Part of a small language model's weights: learned positions, no biases in attention or MLP.
MLP neurons of a small language model. Each row is named by its layer, matrix (down: output weights) and neuron, and shows model dimensions 400-495. Each number is 128 + 24 x the weight over its row's rms, rounded and kept within 0 to 255. Numbers have three digits each.
A block is one neuron, or neurons of one layer that tend to fire together. After each block is what it responds to, as a language model described it from the Wikipedia text at the highest values.

L3.down1458:146110139138150112134133099137117104123080139116113118091132114202121091171140100113123181149131089148144119138120095185126173132136117154103133124118137110142128129120105107148130145158182129117146127108135140146083140107133162131133162157155228160117139105126123176103147128128137103119
Description: Mid-word subword fragments. Middle pieces of words split into several tokens, right after a short opening piece, e.g. su-pp-lies, ph-eno-mena, ed-uc-ator, and hyphens inside ISBN numbers.

L2.down82:145149145154171100136136145101145103110130108112106132085115090122098156142118103120116100116102132093157135108090149084151112176099087088116148123133146156161125110146126140128111144162140118138066109097143118160158136133120109121151136118120139096125153104082127139122185143141100103163
L2.down131:115120103124121117156090120131132166097158150106113168099112123131160143096147138119083147135110146162129120146093154110128129155118132157123088118078124158103124161120100129136165140111126107130082164115165134147147119148147121103124106091140109111118097177113144090147129163115116141111
L2.down157:151148082134094152126151117126092112059156194116110129119105131158117116115124126097124135114156141146105152121150178108130144128106176120138110145105074109145150138116146098136135106118118155145130098132130167181117067108147187122155113113109145135113148110091097061164114123119085163114
L2.down270:144125141174098127151126114134055155182160097164119107117126102156085154131105121134129149096113118130128126095158129152102128150139137107136127153131129120117127160129155138099133146128153115134134127109108087151123144123122124124126093109099143112110138105133116144145174115113104119084
L2.down339:118152139117192066150150126130141114171121152116128118120117092101134148145145137133119141107142169110163099128140137111127171158157085138131124090112112145125116110078164058148134121133117131145112120159106104112112128146182132104155132089146129111143098140168117159054153124110146117087
L2.down671:111100092154173132137118133098143152105117155119114159097112145142130107113141127150196111097150112134147127145165112116158127132137143100115076136169132096089151180129117116105149095178157117141125112137116143159163158170121152130130102095116155140125108138130106101108157125110111187139
L2.down1336:150135115103118133153140090104102136132121158129084135155143132124116119134128115154097107102149117175102155107153162146142145117118123123114077114121157153088166098136083157113167124149150087145101140160145121148108124136119095147094112127104095078122118156122129127096191175132083155131
L2.down1879:117109121097151130150170142149139100098126132128135159118122084123139111141129148111124115104128082134166154120141115126106133087127115116092076133101138196103099152132116128099138157134135134085136094107157155146137147163138136141081111125136144117108159135115149074115131132187094122110
L2.down2234:110133083151123079121147138098135139119137150142103090152102094137147165131131125118144094113055162105157148152154143103099142137112164092089141150131109125116102150116164084106170129126087106134080108115091106182181142110086111144109108108141156171174123128146120138134140120150131146160
L2.down2247:147095160127178127143132129127104148195127108152119091158116152120142115085129084109127117131163112125133169127187125079112101133119096133152134161139192156150146130129169142084114122148126103118108112110152128156148127107159158116139122107128114114137136091118109141165124134155133134141
L2.down2252:159088118122156130157145115152191140101118108089117135117153101117102119134125120139127116127118139100086170134176111073099110167154184143136080142104125156134124150129139145139132114112138126148131130121130139133106113181117108139111137115131108154118112143135140140159120195106118128138
L2.down2423:123092143131175101130090172152144126126100104100098148121136177119144137137145130168114117129095125119139109148148073164142124107148099145119102137122173127074134103110141144106102184109109152154159146121096144123169147142154085138124105134138113087074097165169181170101114133118148085123
L2.down2559:164097135157106086112154103119117136171127146118090092171149126142124109140116124106121107175101137111140098112190137126138160117098155120149074121108117097130125155126151139120105087125101142173126141114093088143085126143130169088141110140143111145147135137134106137094113094145133122079
L2.down2906:173078123105086131129128109098126177100128114134079129117134122130112138102094158150129094100155118129102120111154135098116124118104115128114097121159157131142100162119138126099120138145118087074077156136147105143116084118138084141125113114117122168117150167139098130128197130089102119132
L2.down2925:119106124129105092132103152046126158101157115127094164091162114168131128129154141109122170113099127136169115109119137097142138118097109145122101140119178145119129153105130083121134125111115108127121133124121094124140129142116110093124124115148116140165076184149139145128171124122130085137
L2.down3199:130111132137082116132111125090078115111102147084151141143157181102126147134137124134109141126109091140148155104141063076118135109118073133138112107089088128143110134130147179197115120124115177130147122147098114121110122111121098183131102153156112139168149105122129159122112143104123104116
Description: Unit conversion parenthesis. Opening parenthesis right after a measurement in infoboxes and tables, starting a converted value, e.g. 65 m (213 ft), km² (sq mi), 1.83 m (6 ft); weaker on other structured-list tokens.

L3.down967:168127137132119108127116126099091118133171147135111120136138136098126154174088140134138111135124138122145165157113140123103143094162137108128148086168137128115103124075129142121155115151135135125082154142129110113133077126133123155132098142126127169110104136178113129159173176131151109139
Description: Unit after a number. Unit abbreviations after numbers, mainly "mi" in "/sq mi" in infobox population-density lines, also ft, cuft, miles, plus scattered mid-word pieces.

L2.down288:102148113113095154157141122147140123086129140128133131179119110153171092125091150111163153111137144180133122112145117082066122139184081110125163139139096122123072108133144152180160110150134149116133144148141103094135092168153142148189124143160161134140073145107118132119129133091163124087
L2.down414:129145123146126112103143132129086149060159132150142156107156115131155097155100128139113187070158122111162114139091123137152136133140147183107116128143123189105120128086102093120152124118138166175144102164131144157139133145112113121129124178140147084118119139114106141183125175097126160145
L2.down694:123162128108121097148156133134080132137119125131153162160130185130108131150108111110128114164139115152129093182128121145136127144136121104096119108136150102113105167110120129130114096082152125141169169104128151125150176141123151148137137153126159154131115113139143110099119117118140145139
L2.down926:163121101123162116139139127164086165154191140081093148127123144128136093067192147143130144149142091114087131112136114136157109151135118105155071113131125121116157115150121112127140141162149161120152116096121137116114087117135130130123134120143118131130128124108146137104110134145151074117
L2.down947:113158133105137128161148118098120124105106104188096110078091126137154111156132117153139132113174142187133117147118124097161114091118144121101096161097146163068133116128152096115103089161127143109109107155118159118116138107148145094136140103205166140096132158143169101137135135116087132124
L2.down1152:147128185100148141154133154138139145124131109145162149119120142143160119135135089066127151139116098094095141165122114179161146136146137146124105113141164144109154135161157165109147163150137119112116134104109124116136081123172099108153144114130165151171119146171138147127179132174129127124
L2.down1299:105110105141159139138095110107074146112124125137147190151141151106061133172110120112144126147105129115133126174097146139092122171163135112121106140129142072105077148139131148186099112136102131157135126162129098154134117104144153149134112109085098094142166151124136149105115167147198133107
L2.down1377:189143135140186126156122136106139136149142138154122156115173125108129141140119150127147111163160101173130131121132122141154164126163106144109117120137084094127157154138147092119109124148140113133138107090119156160124145132128145128178128113096114115161147107116167107133123117142129074074
L2.down1385:097154104126122122139103123136162140106122128127184124104110138108134104123141129094106123127119136058113145119136119128146111108095149083107111074117092079077104168109157161126115122101093165105126077124171123132084152181146099109158156112111177146182115116102135132155125108128097131157
L2.down1808:146147116141116173105144133069142146134145136089103142118143165118163123155131126134095123103125141101109151135129138137145125111147135167199086135139158126123111119131082155124105127108165136149111160143123111182111201109163147141106144149121112081088090156115125084084128136083118131114
L2.down1845:129139093172152131095090114115133142143113128145105144153128131141124155133105120104111145109108125151127107140141150137100129111157148103141100152123123092084135186088138140146136131142152094123104124109158121105084202118147146154134102119115127056108137117103130097109135122093115160105
L2.down2074:140075073163136178117145086121123134112133152149107068141141152134161119123119144125098189068163148166143119122143140126117077165088098099133169106100122119118096144118111147138098132104136120127178135117114127128112146080088087146110130102107150081084136113132116155129190105153113153138
L2.down2468:120163114098144129120147174129131143156134129145108105096100083143112124119119110126139165084119095114141113139153125101136163140162132128163137063123120100067106164175141166101125094157110146119132148124139064144118142179093103097152132114163138094164135160150132144148119148107106141096
L2.down2740:162099082151141135106090118123110091093102122130132139114153120152136132133137112133154144188158119159145118121116110108127134147152128108146113110137122124135147130145157102104177098155119159129139133088151159112127137169155125123129115071157127090104148130100157094122145152143147129120
L2.down3236:184106097080138156124108113142123145115104120139105144089091103112137139073149132141132132114093105103131134146165145146115081124133129122136182139118132162108136058146123155135082128178149131134122156126124149132126152118164135104113103146107135154136109172157101150093147107084093123058
L2.down3272:137131135139110144107139098136100086177128095172191166101131107137082083090111140114140124112189122114162146120142156132142119130145141175136164153140146100134125131104116175129175140157136168139096114122114167111178136166140143118108094118119145129122101148102168133115141141146126160143
Description: Mid-word subword pieces. The middle piece of a word split into several subword tokens, right after a short prefix piece and before the suffix, as in ad-van-cing, ass-ess, e-ss-ays, int-rod-uction.

L4.down216:121102146160140147133121139106132154107139137109126153112139182092131100145168146137120149093129129125133161099119125127163105130154134138127131172146132123134097083101095139133101125129105119100105114126094120114115138119125112113172086123156168117107125100106081124108126118109146097064
L4.down418:116157108114100135106174096135124125100148167115113102104124120122102133119100093132157141102082127145096118128135121172119120116104124158158091152111124118075107094100100136121108139118093146099084140130114139104108105133177112127136116163124128131149129126134114179115107109137126153136
L4.down779:127116135162129158134116136154121153107099102094122151172091122128124145105131122098141148105182099155123123129076127165073160143126116156142162122132148136097113139114139117101144122155115096100111148136130114119171088084117080148118119136130119136142141118134121131152195141093138144143
L4.down887:168108143151128112111090173126134081087161119155153111107125120122176131115084138132085164134134079126121131102102134102152138135139111098148157129131098119125112111171112139117096124148159130161158107123097146165164120113124135097100135167122130127156149145103120154166149126130131126129
Description: Mid-word subword pieces. Fires on short subword fragments inside longer words split into pieces, especially names and rare words, e.g. dyn-ast, Dimen-si-ons, Pen-ta-x.

L4.down334:184110142145137150164117106114132109082165121100145142132159057107117080117140129152102129148163094109111132137119131141133115148161124153138105151160143109117114149125121157139113141096138141082152144126127155103121110107129139143158105113092130153175127100179117140168129151175117099120
L4.down635:141115121135115093140158093121098158085154077154149109137100135119146107139151118118100164141136138113116176122110119140184091084147169135128105123140158116138155152111115151120165149134124107144100129133096132129122150125111179182109149142112102076132079160121125129121147125184130117093
L4.down1279:138123096124140163112134132173109126126122107121121137132135129101117186094092097148134137136141115105128077153137148079127176167108135139138120177134147157163093071140094122131165127130124148096145150141150119142146154122144151132139119091124111182128110154141153141141103126097086142168
L4.down3164:136098149097121169139120107143175131084139122178116117135129099133111116125109128120128146144120136133128176080090177125146125125146129164138167142134126143133118076126114127120132137151090091068169158159134157085126160127144145168166116131097086128139124102145142127151121142095163134144
Description: Mid-word subword pieces. Short word-internal fragments right after a word's opening piece and before its ending, as in pro-vi-de, conc-ur-rent, Pre-nd-es.

L4.down2252:149138132129189141143074128077120105125141123108076124151151135131171119101131147115136120126127128112120131137185152125120094124138119149151089162091122103128131156106147132116134125162162087125099135121157160107168124094169099110106145117115128144080135095145083167151111143103156132159
L4.down2330:136123131162137149167139122130168117122153147097130104103126080130171120101103160109115091126104115119127099107121119122113147109139151149157124112111110141139096145145101131114095134151091176103102159091142096158107102092116127122122123096125120158133106133168144170121116106096117142138
L4.down3261:147152103163137161124129134125114149106149158139083146097142131109102176116136148126152109106108140115121166140148116137138097115109145130111137135143160100127110154132117142142092118150114160121153152095102120133109118130122094125079155082088102130122145150180090127121131124137118137137
L4.down3293:107170140094142135128106158167142108167169126130116125098126134128073149130109165138100106114114142161150136155148102117161136158107127077108079117175165127113124119166104160123104110108125148139146109110123133110119120146133101131110134091095086134072120137170129145153126160120088116134
Description: Converted values in parentheses. Digits and unit tokens inside parentheses that give a converted measurement, mostly in infobox lines, e.g. (102–243 ft), (6 ft 1 in), (49.26/sq mi).

L2.down12:132095132120137125130141085141133134127094128130138154125162120119165106137142123169127155141163170092095147100111162170163133140161185141126135154125129116131139147156164209157131107132136151153136129166135154153087095103113141147087177126134128142132105139117176129163130100117115165126
L2.down284:166097095145117126153127135097147153144097130124161103125091144118142126124140155106154124119139151092129097125096117135160123112160119101141121116161180094134098119152128131143102132072140112107132127128134164109118158122173097128151124128101096130129109088168139131127074128119109143155
L2.down373:147167137118137106098165144109153158151132118123115100121078181130135078180115167132139164098157136078127121163125130103117137097126117129165129169114102122087135123138135129124129095137131120117166144101050144138124149126119120124139117135106169114126139162139195133089132117069107130128
L2.down533:133107158179125137186124126134151119121143164139143146147153142095181126139181129062154101126162109136143143084122082127120136161141119124142096132122111131124140152129102162146103144115120121086109106116128085112143114121142119095145152173123149154104094135136119160107111189141154138106
L2.down728:139143145136080111131147154135144114160154153119113132117143188145100157121127098169127174088149126147133140146109136142102095144127135110123138152090148123135089125108111132126167164081163112125132098133124127099175108128157192112166149142104159116156138122102109141083143146127109107168
L2.down968:130119185134087114122116157126096138153147096100119154116077158152112140106107122158122149124112076124103142127148133148112166152123121094156117135138143090136129132149146160112129130146112137130145143139110133116103109127173114144143156192118122142146111124155113129121143134129169122147
L2.down1445:152036164108082143084119107123142138115127140132140101179125138135083115168148139110123136122115162110135083159137134138131100153122115137134174150113113105109127110122118148120113137140085150065171146167151095110147089134103098107164137138147081180123071117160131153115134113188105171147
L2.down1527:147107078141160112157124096089181134115130123137151146161138115147098096143170133127077147136141098160133105134162077137168095123136149110138130158168117130178095132156132132118127095116128134101132090118119140154093110110129166108123115120145086122119134124111126170151130152118193132121
L2.down1936:127101148150118102089138082091152131086120057146182132144108165117120146127135144133106167146161110155110129126114110137098148149093125134167137092163156099099098151113126125104138163139108141100117081118173049110151135115132128117094116138144161119117134131133091129134151116086103107101
L2.down2229:153120133105162218117160132131163155079191112099129121153107144095105126120139136147067170095172114131162195137169125166134141083120108142147087118111122103163105105130101093171141132117106139128156100113116095135134122138134181145107155104093118098108143144065131130107135112169104107129
L2.down2466:137109131124148110128133140144166163107112157112148154132094107164088159137151155164111114134144092129119103117156151097158103072126161146112085178146148140137142118096099164122115107104128123103132096141144159089104132132118132117108145167124079133091122098128059153146116130162186155121
L2.down2799:149125148156196129073134146146137142127119168119136116134135118171156161175124118140115115089173157127120093117175122140127125113150129156136113125135129167128154140148114117082131132141132110140174143141132129141124110158150142090157113139138113149100139195142130088097122137116141150140
L2.down2825:156110142157128141130136137130143129100173138134133124132140125143151089114138121153091091119166155133132126105145142088132101137082146126147102091101162103116111172141114094112113151117122129105106111147105130152066130120167144119123136122127122114125144122107160144147124134144131147143
L2.down3234:097139099136097130128137136120132129111148151126128147178154128106155134115139096111144080119114134105110101122103093139131111121125102113099139115124129099115134094089127119104150162128138089111130155119131167099182111121146084159147165092093137171138166121146106127157109168083097126113
L2.down3295:164156163155110132154099133121149114117141093134124084117137180107164107192108122116130082132125133118112123134138113136081136150154094158101148152109124125094089136134112119125138153139093137098108135103149114141096098129225120119124109103147087190161113149149142053104139077104149153110
L2.down3313:164127125142115097105094092108144068131147148158112170109141147128176129187137138125146074131109148148091142148116136126141097089057103127131063148098102098115179137081121151156136125118084093069123096112103095124161110122169135108113104123146182105105141072104114119149111122120147160118
Description: Mid-word subword pieces. Middle fragments of words split into several tokens, after a short opening piece, as in Cr-imi-nal, Med-iter-ranean, div-ers-ity, Equ-ili-brium.

L3.down633:130091101154103128127148123119103159098146138161135152080160118129135125139146107112117094114115140139115121121111124184136101130146116111126123109146089091154122157158151114147118143074147133117084097117159121122118120092158086116118130154134094161111121170110098133126144092119150142146
Description: Word-interior subword fragments. Short middle pieces of words split into several tokens, mostly proper or foreign names, such as imi in Criminal, ici in medicine, uri in Zurich.